From a checkpoint of a small transformer trained on Wikipedia.
Size: 15 layers, width 192, 6 heads of 32.
Architecture: LayerNorm before each block, attention and MLP in parallel.
MLP neurons of a small language model. Each row is named by its layer, matrix (down: output weights) and neuron, and shows model dimensions 16-111. Each number is 128 + 32 x the weight over its row's rms, rounded and kept within 0 to 255. Numbers have three digits each.
After each neuron's rows, "fires before" lists the tokens most often just after its 100 highest values on Wikipedia text that the model never trained on.

L7.down133:106137116098107126167100182084141092077129150115089144144061092191094105155167156136143096092192097150145123096146154113131162120121151172104129128100175160075141153132178135124110120100109148151079143180181088086170158085153082105161082165145194109113168151132150251111170112131134189142
fires before: "port", "er", "p", "an", "ir"

L4.down468:107099096152112111130083125151119095118138115090166171148203174093092074097131121126093119085106049141161093123118098116111167117091102099115095104211113169102152126119127199092123143102186125098168143152094149176139116130126089151109109156138153124149075168117082125153113096192149162145
fires before: "en", "as", "am", "ent", "an", "ey"

L9.down161:127165107088144070153171095121149146157136147078140174175163185114155101111086100119136111127153158166145179163153165085113122116069119128146128099152071148165168127155135197195166106164110089171113119158177148106157137139129096099108147112151180126121137131128146135154127149152102124112
fires before: "ork", "al", " |", ":", "pe", "o"

L4.down763:099135101120151100121130059142091075126150170134146105134144085141101108099122154124151153120118129068100139100109187096106148096191116173145086147076085099155124193155134152128120109111046143156157112129130169128139129172123094117144156133152164138078104171078140090137133096119098025143
fires before: "t", "m", "ch", "g", "ts"

L9.down276:139103149118133184078102113185103176138176202122148117170191153161150087150164101127120154054091106195146102107156139134093112116152166095101170157113068133132137104089168139145146129109099072156132137082096112108167081182132109127131104139139194127194133071152155128076126134136119158119
fires before: " |", "N", ";", "S", "L"

L6.down545:161136128090111074148101141195121108102135132146161113091122081104134119121099159123146130179113133159121122118176123094093155087090145107141121139088097151161148143181161087100096081180174167146154176135188134155148139134112112147121126105145112091087112121200120179145192145055092081167
fires before: " States", " K", " A", "-", "b", " of"

L3.down553:137107117143109120172117079108085161138112118124168123162077115077112107121143166136108127168139183178134131169140125135122128114146048054138140116116115160174118082174120118153133075157150115176104114122100118126154093181058110164166102117127150071114155154100177156111189162122167126128
fires before: "m", "g", "k", "ter", "es", "son"

L3.down483:123191146126105101153072088099067104128128090151140128131136148138110115057191141139110101110072109123107132120161166074107122126139168106140159221130175115130150128109156142100150121088064146112090129164164114080113164105111059102111106141127080135116168103120136083157115128122108118119
fires before: "iam", "es", "b", "id", "is", "s"

L9.down753:099105089125148102177147129205116141159142084178120100146142124189157153146160131134088134111060077120155173174112167111084208143112113124106150130151115136103150079143140177089130119104086102094136119160168154106105163050116174091093148110157103128101171093200149180124108087181120138122
fires before: ",", ".", " and", "\n"

L4.down582:105138133140143140135140111084171086133133154191157099109125127136103127150088101043125117101127118127117120108131071122109084142133133127105098102187172139080140151137097151164081071051186127092125109154129150078144185127132109147104092115136092142121145179113160106191202118135141130111
fires before: "pt", "il", "c", "in", "k", "p"

L6.down94:150112158117170110166163082159134118138164140142159112144141150161060136126150130175095117145127107106108112124156151113149070085093153134136173191124151072040128146113152105113120111140079124146144088101113121159141136147114215096073122077131094100130076060096156151157129134148105127139
fires before: "\n", " He", " The", " A", " Fran", " B"

L4.down490:106110120079143114170112127112102066117099074180057210155119146184130079059156158097113123162123164160080205158177136116199130081080165102143155153149135127127090108107069177110098092139141134112156121128135138129095140082068159176154113206110116133129146084130160114154144128117072130144
fires before: " |", "ion"

L7.down604:085166114155122192114075139149134157109110105113147072117122075173104134084171090129126149135151068205112114112140184139113102137109151109111158138126161118129089140106068188059128107119106124086079190076156145169184104170131136148085186109104123101079110096163162128057143076112134114136
fires before: "orn", "ut", "le", "at"

L9.down377:114128127124181091222144137157133097128140031162090097124124118112105151116127125101146121144124165118149091110156139086123107191135143155089055148192133134101074072144071134115127076128120124122164086091102147155123134139217049092155108094187094150166114123124113170147117160108091146117
fires before: " |", ".", "0", "io", "1", "ast"

L3.down253:112143118129135109148086084103143123097091167153115152113123101150123121097145109135138153085118048087139114083108145094108108130097121127109160150095227171137149197174151149108106112100138102100165170131157158164138137091112084140060130093096128133096187114112138077115147104122124132111
fires before: "ident", "ed", "p", "ents", "c", "id"

L4.down497:091125135100160108123096159112139132146160212093101145082143123127115116098164125114072090116134140132156170148136116164112084113157125125137112055083117151139102142163163169069064151135121129179140148173109112122161113110148205091161096125122157124133105127222149156114115131130103137105
fires before: "ed", "e", "es", "ics", "ual"

L6.down649:072097122147171080163162072126159142080129144134152113127163082172206066099056129161191194135133117132140167134104179083117158109109112149100147124100144083177115137145131108135169127176099116169113094112144138117105131104133129113112132086172145105036217134095150141126158107114146125067
fires before: "port", "er", "p", "ed", "em"

L8.down464:090191135128126068138109146110148089060107097146048128090179059147147161126165105085083106187137157058120117135174114140152109160118086102178149144183145144087115140197131140137150126111151069087180145115159157101134127131112123141141246120135164156115132157095118125075115156158117144081
fires before: "ly", "w", "n", "way", "ough", " s"

L6.down652:129107130090167107151113077125112183134099155125159096097115063146103142121126093094101154084129167168095102111086158136168136099116123130191119143130113108116052202162089131159053123085123086132127152096171107116107133158140165105114146081172188148078136129154163157086131137145162090105
fires before: "port", "ed", "iv", "p", "ic", "er"

L3.down456:092183111061172146165132161038096155111180133132135114121200149097123076096109116104121094168149096176118200094113138088170155147049166125132104154094129152134084137098075220163135084157153166060126104159117127157153152110106169084126186106090089123156111136121138060145097124112143045118
fires before: "ign", "iam", "c", " to", "a", "is"

L9.down495:119160108100129164116161169123113131153128119132045098126103055102130167140181083181165166117165128124077065134097123098145170168136194092136220080147151125200073135101091187123139124169093156169103092080165075105146088107186111134129165145170125133169104152141088073081095127146192141142
fires before: "p", "t", "pl", "ce"

L6.down732:147123171123119152164152135120106123114153124116121152163129141192119127216139151132111109199142139136130205062122161132163087103100095155143188125124125142110087132134133154109011109124160102147099096077102117124143113089190136090077092130117137121126134113079102169155110164084126164079
fires before: "\n", ":", "ge", "ol", "act", "g"

L10.down637:144116078140146116093120104194171129132145055114163144126153158127158167204103143124188151093132120170138130134116112205174104127109159109078090102128112102202180132060143102125107133113117088104058177131126141145138114165085052113099079109133096057143132108133177126141104170089111115123
fires before: ",", ".", "\n", " at", ")", ":"

L8.down570:167045158097099155130140132193062087157125126107079117147121155160130067159126171171138102082128079154143128107083142105114120135137163144130134140096110146194155181120147131145132128100075082159129141117116140132166117087131145173096093144165104106183066211132195110175106124173074094106
fires before: ",", " |", "op", " –", ".", "s"

L3.down421:095175177114210109111151112151194111139124090164086107168116076141140078135099083142118145136173144206154085110137096122077097121141115184110121166122143138154131105118115050164144156122063086164153075121152102083104158172103135114206143148113154126094130099120147159128095155098174123116
fires before: "c", "way", "t", "able", "ing", "k"

L6.down696:084144068116162130102092148106120154114185074143107091121120113161134115098068108142086157131143159112116174103129092117182142160171120129066139107144135129115122192111167127102146091151131158116131136118122169113073057117070171183188140113114138153149172183255082142159172121174100171112
fires before: "el", "b", "l", "erv", "er", "ury"

L4.down238:132208102130090152077113119063137113170115135141151068115126141014066085154168165152129130114093118164106140048100081151191108120058095123154054121068077146144132173139177142143145112134082161200153087159094166079147110126139151155163105137168078141146098114147147129085105113076113166113
fires before: "0", ",", "8", "5", "4", "9"

L7.down263:116142146130148127141166057121075172103147151104105152089063120172210137120125149115133134152094129097121109086150130134167123112153124128147122149116087085114164165112173128107175162134165072192117190201168110092165088158095068137137145216187145155079144135190110108160172165148157174064
fires before: "n", "re", "ro", "ome", "end", "he"

L3.down734:135129150148114118154189103102098130083133083169090171193110116130188077172116081159151166118163148147082151138133152156152061082162127137131127091085163111104125181129096124163152174155107099151192145078086164113070059079086143101134110125130148135125161127143103114109134128155121163116
fires before: "s", "r", "ec", "st", "l", ","

L7.down526:137105174152122167151133083086120047119180103101182087118125105158158090119129118137140160104141110167124127122110099106165167133085145104117087037125108155121087072123168091154139133140134166123083136169140114143124153175150059143145113154154156127127066155097118191190132075079086142108
fires before: "is", "om", "at", "ree", "ir", "ough"

L7.down487:141114111169142110121153101108058163116178120115174127145135090124186093197109127139125137135158106135112151200162131118161113118184102095165128164144051121075154138080086086151172127152086211137063072107091149060106086170102181137123100197107103090122129157094089112142108088190103142134
fires before: "9", "3", "ut", "on", "4", "5"

L6.down456:109113160144168111108151175116167115175109148183117109179077115056107110167078129071163104137127163138118170091127176098155060166108121147119151164086120179076128112118094103173036125096119128138138141169086170170098108119184191110092107151141109194078106106055091101115069130156137110166
fires before: "ge", "g", "m", "man"

L3.down647:107144148142142104138117082115160128164118172130156122138124158189102190155131210167095110118086156193078159084133144093033158142122114066144186160208149165098122173133171130113138128126118089209063144134075139186127117127143066131088136147112128077115105144119126144153131167127121152135
fires before: "ge", "g", "l", "es", "ill", "ro"

L6.down154:129086132166074151119112161164153113097101167084066069131104076127193068115139126114123158108121145143145127153152138125148113159135137128166154112167133194133146174154130132134114129162166090076147112090136108091056109098095157105136137151113153071140104099142104112089155085125154109176
fires before: "ent", "ence", "ed", "red", "enc", "m"

L3.down366:076152161099176123180162142167121130165152132153068143137073135165120079155143086117131103135164117165149120149092067129047091163114144145144107083111122131210087090072112118136162121108060097116127136125163082127118130106127183124139087123083145123198128092166136083087134140146138087103
fires before: "t", "r", "u", "ue", "c", "s"

L4.down274:122137147122185137137129120114105073130161162140136147128131145136137137135055123129086108173111116181150150078106116105108127095197136201131104123149125156105122144126160085108139078083111094117131128157126117087171114132130128112126118091176102127238169126097092090172104145165147180125
fires before: "h", "hn", "k", "a", "c", "y"

L6.down262:129097157095094130102126177152131096198088132123127108087126142089107161115159097091133171172113108069127113140091117168128146113132130127138126073111087123178128162130129112137124088124064135212135071200102136158159058110093132096145182125188164119132121080114117174090156125130140170156
fires before: ",", "el", "2", " 1", "5", "iet"

L4.down323:094164168132129160130169103105191125105108139151176092057132123198081158197152160117123102164169130128119122089145154101162146138127063124119065142068097141184101101097162106153081114173182101135134137045142106105160107139071152091164047153193086105104130106083201138135122173116149166066
fires before: "t", "ch", "g", "ound", "m"

L4.down654:119137168167103135110111093129163144112088152129105150081099093100132115115199122095132134127142101146094095091151166104135117130173183137111172153103109116178176123119159085140123107151112185153121088134122148135119158161104133058094153115100137104128036161146099092081177122052159101161
fires before: "le", "p", "ac", "ut", "al", "ach"

L6.down258:135148135158130079159158116092168121169104129105115131139134178146086101112099142112139172143083131095153142068143131141025174126098145137132090119093142190027134186107114115140092144142118102183121116118103183180076171163111118138104075103146129138216066144098154203107135076153095155077
fires before: "es", "er", "ial", "on", "ish", "i"

L3.down625:114140105107135108144118165180109115160130141134070147126125139138138125109117158117066141146145089117121134111122131126133102100161154155158069129122126102154077124114138123125163156201122115146064144139136122141173105169123077149112115126100092079169088138093134091185157194100147118117
fires before: "t", "it", "c", "ion", "iversity", "ter"

L6.down65:124118158156159104145113087172145097121186085114114093165110095085102129134152169183140117145128166153154173135133121159134121170146094148164137110158139159144013131063176164164118115119081073121119198167151192182156107100099182123103098152167126134127112157118110074069135133086191156084
fires before: "ly", "n", "u", " An", "th", "l"

L6.down90:135121098134153087140100168121183153178133127113159119081162107203067136119136145150080127064116108120080169127112133117129073113176164116105164122126092111094153112154140157143164048113098143098126114172110122126088114145121098134185116114090118088162161147136174041150117095154051199154
fires before: "ished", "k", "gh", " K", "s", "o"

L6.down316:122136150128091187124137109171132166184142179057080123116135134142109153102109186119131157077107135091112136083108131142105134183217105096102119148091186147147136160128139143071106094122096109158126161109108132115154185157084105088115171089142160095111142150080112067132157138142139146166
fires before: "\n", " |"

L10.down77:103150197119129148150109100148167101119116144109086118117139130149133062096108114180143122132123102119126111158138128129043088095176074094107116112188087167117084115133147187095122137113129119105131149113162123155148134168132101133155137135125143113100169123151141172142104069097127161185
fires before: "es", "ion", "ed", "ing", "ement"

L3.down54:145103176081091070169102187105114112166132113070081103138169126196162112136112154113175080059130156141094137144169123160135111138177125131141095141087095144127124189122136147094178112123096190095185176134134150114114120118147129180100096113108139145114142118188150099127080177200192177104
fires before: "ed", "ace", "e", "own"

L6.down753:198117217142184155173102137137131116098085133151148149108162125123144122142112098096132168162195162170068139059125102151152123091095112134116095155105109142145124144110137146114130104095143144123096138174128149094093161113111127122169124148128095142107109126086173154150177136116176120154
fires before: "ished", "a", "n", "ot", "g"

L4.down396:137136173107114116163147161144137121073098131124138106092165107155089111114133112142131172060145100124107146086147117114137145160089110143129161105143116196126086172098106154106111123144132144076084104136191150121097197133100137107178098181159135134176101174123087229111119114120144104101
fires before: "port", "p", "at", "m", "pl", "s"

L8.down554:105165051131178155127102102179136130144101130140117192154185168178122102090126159121100193074107142133103104052202101083188101117083160125167087136106113123159172101104070137155147182137141164147120135073125197124172191115144115100109134155180112134159068193119120133166128106180110133139
fires before: " |", "–", ")", ":", ",", ")."

L4.down210:125071101134066176126128167103117118177110127149044149159153146107190149132125107120085121124110158111119104097091133096134104123103113165136115138123191114130144132098125151139117107115127125091116164148125155169137148153159100117081164129133141089140182112115100072143094087134097214123
fires before: "\n"

L7.down126:162165138151046107138102168092144113125129114086123122118140136135146171159160163143173109094121122080120121143126105149109051084146074108105120120138119171190122141093129188146098143136162136064131160095125127145173170150128106112131095140144086153162136192100104084156033129097121101140
fires before: "e", "i", "iv", "ers", "ge"

L4.down215:086136101114163104134098048096140158112051135170106186161141153145143126135077049157136132127177099124092163089138111157159084145125126150104042157111112110096108150078126134137140098131204110138113110168152112141055064156116133135117123102090158118094107180136154171113150075112103171105
fires before: "c", "r", "b", "ased", "t", "p"

L10.down30:123106136185130104152127091136108124100122106132133076065134100141080099168115116093089111134145187137127136201152172101066189162090082103072127131116149127135183078205081112130146082168155122135091158128140104075148097071094142100132128097112125140109160145169101164134143123130135074175
fires before: " |", "F", ";", "ts", "A", "ation"

L10.down291:180080175130159183126155151091106105136168096129108102067159126184139117062122157166160105101131175153104115143150147149078175104139131116081125122126070166075145140127165078163105131129117166181138153120138077106124073121147139107138071101154088089080125127075158060137171115115144097113
fires before: "ing", "f", "ed", "est", "e", "ur"

L8.down344:157151134125111097155176090090192121094151125110113077156161171065065133170154178107155141121135076092147141109167110104154140147142137070116105125173146093143090128110154200078186158128124111162114134192112117116122098053103141129085110139102091156116100146129098103060194094116121122113
fires before: "ly", "n", "th", "%", "5"

L3.down524:123159182163129124128109139114174079096108106149194146159117149123108118082065124164109120125141173148137059139133125155166220088153158099151161139040176101178099080133134073123107150137123070193156113120114123157078109099126159106134136147139111098139105122181119130121156167136098145163
fires before: "v", "m", "ec", "y", "t"

L4.down66:129142122107085130121107164057118118156137158137120170129130182151161197098153134115094100174112147149158175118116151201130114122151142116161161132089140088068113176111088092161157148066054120115141168161150099125076139142083079059123109179134161154114208108155096195175077139134138122055
fires before: "\n"

L8.down345:094115098115141140123144149222141157103105140154121067107147117193126118142080113139142146137109115069140118161127152098126217121103132185082128182136148079102169141123126153141113088144125114115147114112120155140140130174191144176154160132077142124124163110157147199096183125122169100123
fires before: ",", "e", ".", " |", " and", " C"

L6.down375:143152159053105124093112148121187122100100172136090103158123145188159119135127117122137067025109098079095184095112142131091099111125153078145167068123130103096139173102090083150151117151158139141126125121120146121096053135167118132195095149151138113142134141046134120158092167154153152104
fires before: " |", ".", ";", "ague", "ct"

L9.down375:118135140097151136150140097080110133116144140154152133100164148091062109174135132124138120165106127139130070117158095123082132101096105127084115106108099063107083203129092138123149094189106120075111127106121150113156166218145121067144179074148135103133085106098127213133110143142086113150
fires before: "8", "7", "2", "0", "6", ")"

L3.down645:129159147099078162126078145155110122119140109119147114139108123049110091111131147141080143096076113116106100126170077109136144164127077168160131159183122212124138128080146138151096147114101116122118092109124111130064187179133092178177108167132134132187159128158149118160141030147139192148
fires before: "ut", "les", "ac", "m", "ent", "en"

L9.down222:144125176185089131084137096190119116148119125133106138144150073148162119109136130043185086118153126126119065100075134140150172107081149091099106141165167148145179135126130125173163149097142020130145196115175095102065151103099090144085130136129131103079117150140199207097134133120081167091
fires before: " a", "one", "ity", "e", " an", ","

L3.down594:130117107115140104157124091123117116106133112162126181146095087114164081106182095150142088119144099180139091158135175195098125150151115187052156101132115108097183160093178079153158132138151112123052131117166154106098157169163088143098128153070142109135180161122152125082090149136120132132
fires before: "p", "c", "erv", "er", "t"

L4.down324:066121173160082126125112120140129126107134128088101189085150037152121150129115093103138181100116104124157180132131108115114188050127086179142140144109201106094082181135181156127121151158079092184142154093150129155150155181108186188134130134201107134128105159149199136123152147157114089069
fires before: "\n", " 0", " 2", " 1", " "

L10.down519:097137080139175093110131154118178159120109149076138132094117118161121140138142124108163135135145166098154138162096151073143171071130161145080154131076127105093152138183148112101150158167079114115158128139080143159126119095160146119115133136110146083129081116166138131200136095121134109132
fires before: "\n", " The", " He", " It", " F", " A"

L4.down330:096107155137100151183074111114095108121120147056131076088118096128142142151122164194087169148095144102154142058090158093111119116092107132144125120127138092162098151145194139101139142149169107157177087168125176166120160124128129116118099155120202168139040124072204120119083159106126105170
fires before: "t", "ound", "ch", "r", "m", "g"

L7.down289:153128144118148174121095163084156103141069134151094117111173125186117172165167150110114134106152126134114161183084171156152117102126130204116102096173103166075113142084105161123102137131129134169108113087099115074139143128185126110073109107090102136151137105125155112122094145186167130144
fires before: "iv", "pt", "ear", "ive", "ough", "ts"

L3.down256:180168070134141178150169103143192104082176117096153060089134118142060107073089150107152133116125107156149186159072116099224184153120177136130067131107114186107101081174135093128180148138153124163140162077130174114126121147158122125135139155130159120131101126134138118095128121178081134121
fires before: "is", "ile", "om", "ite", "at", "i"

L4.down312:105117152114141120128173104156116180125154178097124121126128142117101153135078160183087135107175148201132145214175064118092074072069147088168133145108186155165109126151105146137102172122112030106123101077093146108095093139156137094147127171129170139142128107169106134101158137127170122140
fires before: " |", "P", "G", "L", "I", " E"

L4.down325:172096159126109105141155105114118110100113089127090166170107082146140114175069119137196103118092146146125127153086062145104121135114140189086083129165139097122103101103067086089169145131093108102147134117193174106127109167172127169115148022105146110153130157113080135186106096101146091162
fires before: ",", "6", ".", " |", "7", "9"

L6.down639:146163154129117095087110124162107118119153121158123055134091104158114111099107111154113152139158048150120137108133107114139135135145116129128135150153139245110108067121122164089142147061114168149096138198144135138135163110136086133152134114106127165105137154100136116094178119113098157125
fires before: "es", "a", "at", "e", "y", "ign"

L4.down309:102157123156144188125121166086157158090114081142129145109139191079117174153129134103053071159140114120161132175112141149144102115085126118129171134181118121135133085065139112119169163111171199038132191129106103072075099179116107213102143114138112076154174115150106094190118089157148173080
fires before: "\n", "ruary", "u", "or", "ish"

L11.down222:143150157150203202140137129171108125140155110113176144145156116098160065096087124076157163137156098159049138135053140142123115090143119100152155143110146112125146059173180191182123145180149091126153120143156107088100137121122142125176081172092118120148135141091096148115120178119084137125
fires before: "ed", "ition", "ing", "e", "it", "ion"

L6.down765:143114161115113136128134136105139155109178099121079092144114143208180141105147119132190133088148187181160147088182105124095135140143028129144111116170083103168164173109142124111160136136130059182183158136096119137130120096121113140127153097149141141083149112060113119099196161168108103116
fires before: "ly", "tern", "t", "ing", "th", "n"

L9.down397:120129107068140108124199104173118117122132115148085113086145124173149096097102128141128073091129169128123115087113156088094132170139134140140094172088053155124164122101160161089108143128081034090130168162203153170164074160140080141104158119195093235110085158167088146131089150132170095103
fires before: ",", ".", " in", ":", " and"

L4.down446:168112164145178094141118191154150069134071142129104141139160169138140165178108070134061142143065085146109069101095170066097119124098141119164102121125094131134119052094139139124153163114225146103111130139082084119127175118120130192052174155154127148197117093173136109161095139156100095133
fires before: "ork", " (", " ", "d"

L4.down137:145161120089075153154083157128153134106200105127112106158116129176117116071136150098102133085113161168104163118118146184176103104174158110106071123192101109115129147121106170108098145084169173127135130120119146180134089171084166062119139142133120172109132094114149122091108197099156103129
fires before: "pt", "iv", " of", "ed", "g"

L6.down535:149152166173124099139088044115149095123102106152072141126155154108221099125176098163139154134098117108134028077177112153093226125129094105127114132135129102070166129126115134165185129117149124100166111148110142115136126175135146131095154082111130129019144121113120062116154092120172194153
fires before: "k", "od", "b", "an", "or"

L11.down428:136167143107125182190105155112085082067099129107115154101151076160104142071124139114155089153119131244137115147116073144108109137109104142080136128148104149141146123093157155119141130131136078101105120142136062112099091091148095055195119160130136098163142167147134120137137102126123140165
fires before: "ed", "er", "ing", "es", "s"

L10.down471:113078155112105107192076145129123076109066117125127122108110118163077148130130150146100120113117160108098129147117088068102123162221103131109099099120121160152183153132144193112179125096072136140124177102111139141060146086068053099127073098170143162127114134120134119162154127088108123139
fires before: "es", "y", "e", "ed", "ies", "ical"

L11.down107:165097145074143146100098127091095109103131152084127146115146144134157109132132106219157070176181089126181094111147138122123155138144144076179125217164079122152153121106125120165198092148113103097088132111114169115126123145083128062107120159085151171178152083129123129083076113132109122195
fires before: "m", "0", "4", "8", "3", "2"

L10.down419:110107117178121137110165161174115173088181128102144115118152190144116161111133103132094088112113168136138169139165116102171130134150094118140113172104103111108158125119127124126142131065131092148122089143151140100161113106159137051142077098169097056195105126160185162089123077118097067101
fires before: "\n", "-", " "

L11.down401:141163213084115114151136100122127153097072158133110141140165141131147110137078132125126087107128119175104130124137142136090120056041123145114164101155176120120119134153190145146065121139097100155145162121115106143086129052081108161144062132137141115121107075108177162128150136121121140083
fires before: "ing", "ed", "s", "t", "ever"

L11.down364:134098111086119086141040118180138102082157118117141078130150144175136152053058160136110070125130163121126144088119148112098199141081148142168134157161133126046133153152144137119106119082138126114072168111071148092123140188097086166127147137114075137075127091096128142094118166173112164141
fires before: "ed", "e", " the", "es"

L8.down287:128155102168146132140132163125107172143095162146090151210123198118143120113124095164149145133083142111148110137109104118188127043136161140158188160145184118124145136114121165096121115153128135121118204127162102139152158148111126083133193102117113090138127155097107115149103089160106108132
fires before: " |", "ite", ":", "y", " of", " to"

L6.down377:147121130143087153095158124143135133112190084102183074153063113093109062154128118033161126117109170087117138102138167147163125152110124111140122136128095201111169174148099136141102126188114164159140113151173188077138072163129115133157127144163136101143168106113125132093072128095151170145
fires before: "e", "el", "ern", "ep", "ic", "iv"

L11.down50:167189055120123138159090099110102143086144164147108127104148139157090138140159120118109116066140133158088144106130115143148077081162125124149119130142133181074143078130097157088137134170135085171171100185113107125075145092087113118169167147115134163137138110130101092165110180151126179155
fires before: "ed", "s", "re"

L6.down684:135067170156142155121088150123170188153158144056066123125061134111105116165121140140093158154161150106060163159162081126168161165134115144145108105118085072146087161069125121100082105137156123143148134159099138129113158076148052126105185117141121106171212116125143115061125135079145139087
fires before: "ly", "n", "\n", "th", "tern", "w"

L6.down636:164113114101155107107098179104099155108109105052155186124123147131121100191104099058125085084124181141090207131144117152137085118099080186155132127079053126170133075111118183178115066126094157170123179112176157118103152133121072128112094115166165105122118072134158150129119091152127138151
fires before: "\n", " ", "g"

L4.down568:139136120132153161166112172072132090048077117029124124168137154064104159122110154139182133123040116131129119106150071113104185141153114098150105109102132125153106170142138136151119124200122103103072117137098173138153121156119108148145146156117121147110115124129163173097084161156056140177
fires before: "es", "ed", "able", "ial", "way", "n"

L6.down298:155129146123175143117083189151129136149190127183140155147129100072120118169118099126100183175120137106087055144132180102143115117106087146051130143161149127108154124129124097132113207120161123105061118139126122106106132079131132102078134118093082118152181096127135109200146105133174149139
fires before: " |", "on", ")", "I", "A", " E"

L3.down47:106142160087106138123159169111182173075121114140127129096128067155128110090182142093129127100159073138123117162138170179162173121096177165078138160138154108122129108121126130132155104138111148162117176141174111166141188133137040086123165104144132137093086155078153141122068089176129109105
fires before: "ut", "own", "ow", "ad", "igh", "er"

L4.down611:120156144116147162106141108135164111160157088121142097082142100147174125057106142137123160159130154094095141134107086153131134172119179116155111106182133127141137143150107158151087074025155164162115179117127171185148150135114091106145100066116089133099143182153148151126128144083119148153
fires before: "al", "ed", "es", "ely", "a", "ing"

L7.down491:111161146140102216145066138144136073141077104151163093142124096107081123093092122119158103123142123075157124109145121127124172068149048097120214165114111148077163098084142156131099139202134113090065088125149176078116164123119093106083100127147119087150104118105132167142098125143085072145
fires before: "es", "ed", "pt", "y", "el", "tern"

L6.down715:167113173129070141199194157167109115083132158093109119141162077104100112192126138064177246174123120103101168077098120169077111103136145097083116088164127094174124112158118160090116108167116098128096164126111143159132142166101081095141111116164106115101078137113154171176067144107150109163
fires before: "p", "t", "per", "ce", "ec", "pl"

L10.down106:130126123151165123128106146100126070104152089121173090122128127133085092089150168116136120129134085088148114108192124071160112139100103117107120187114177157166116096071176147098184129149105155122168139166133090069104158122071145169085118068131144125132164117114125092214124157085119136090
fires before: "al", "y", "en", "tern"

L10.down725:105095181136086097127083107144125105143138150112130110152094143114131136083111173110165127066176168167183109073140137094206111147085156152096071175119139065193155126103083138097178162094140143113107092196127154089089103154118115069096139156151140133122143146120160145102104101093130099156
fires before: ",", ".", " 201", " 200", " 199", " and"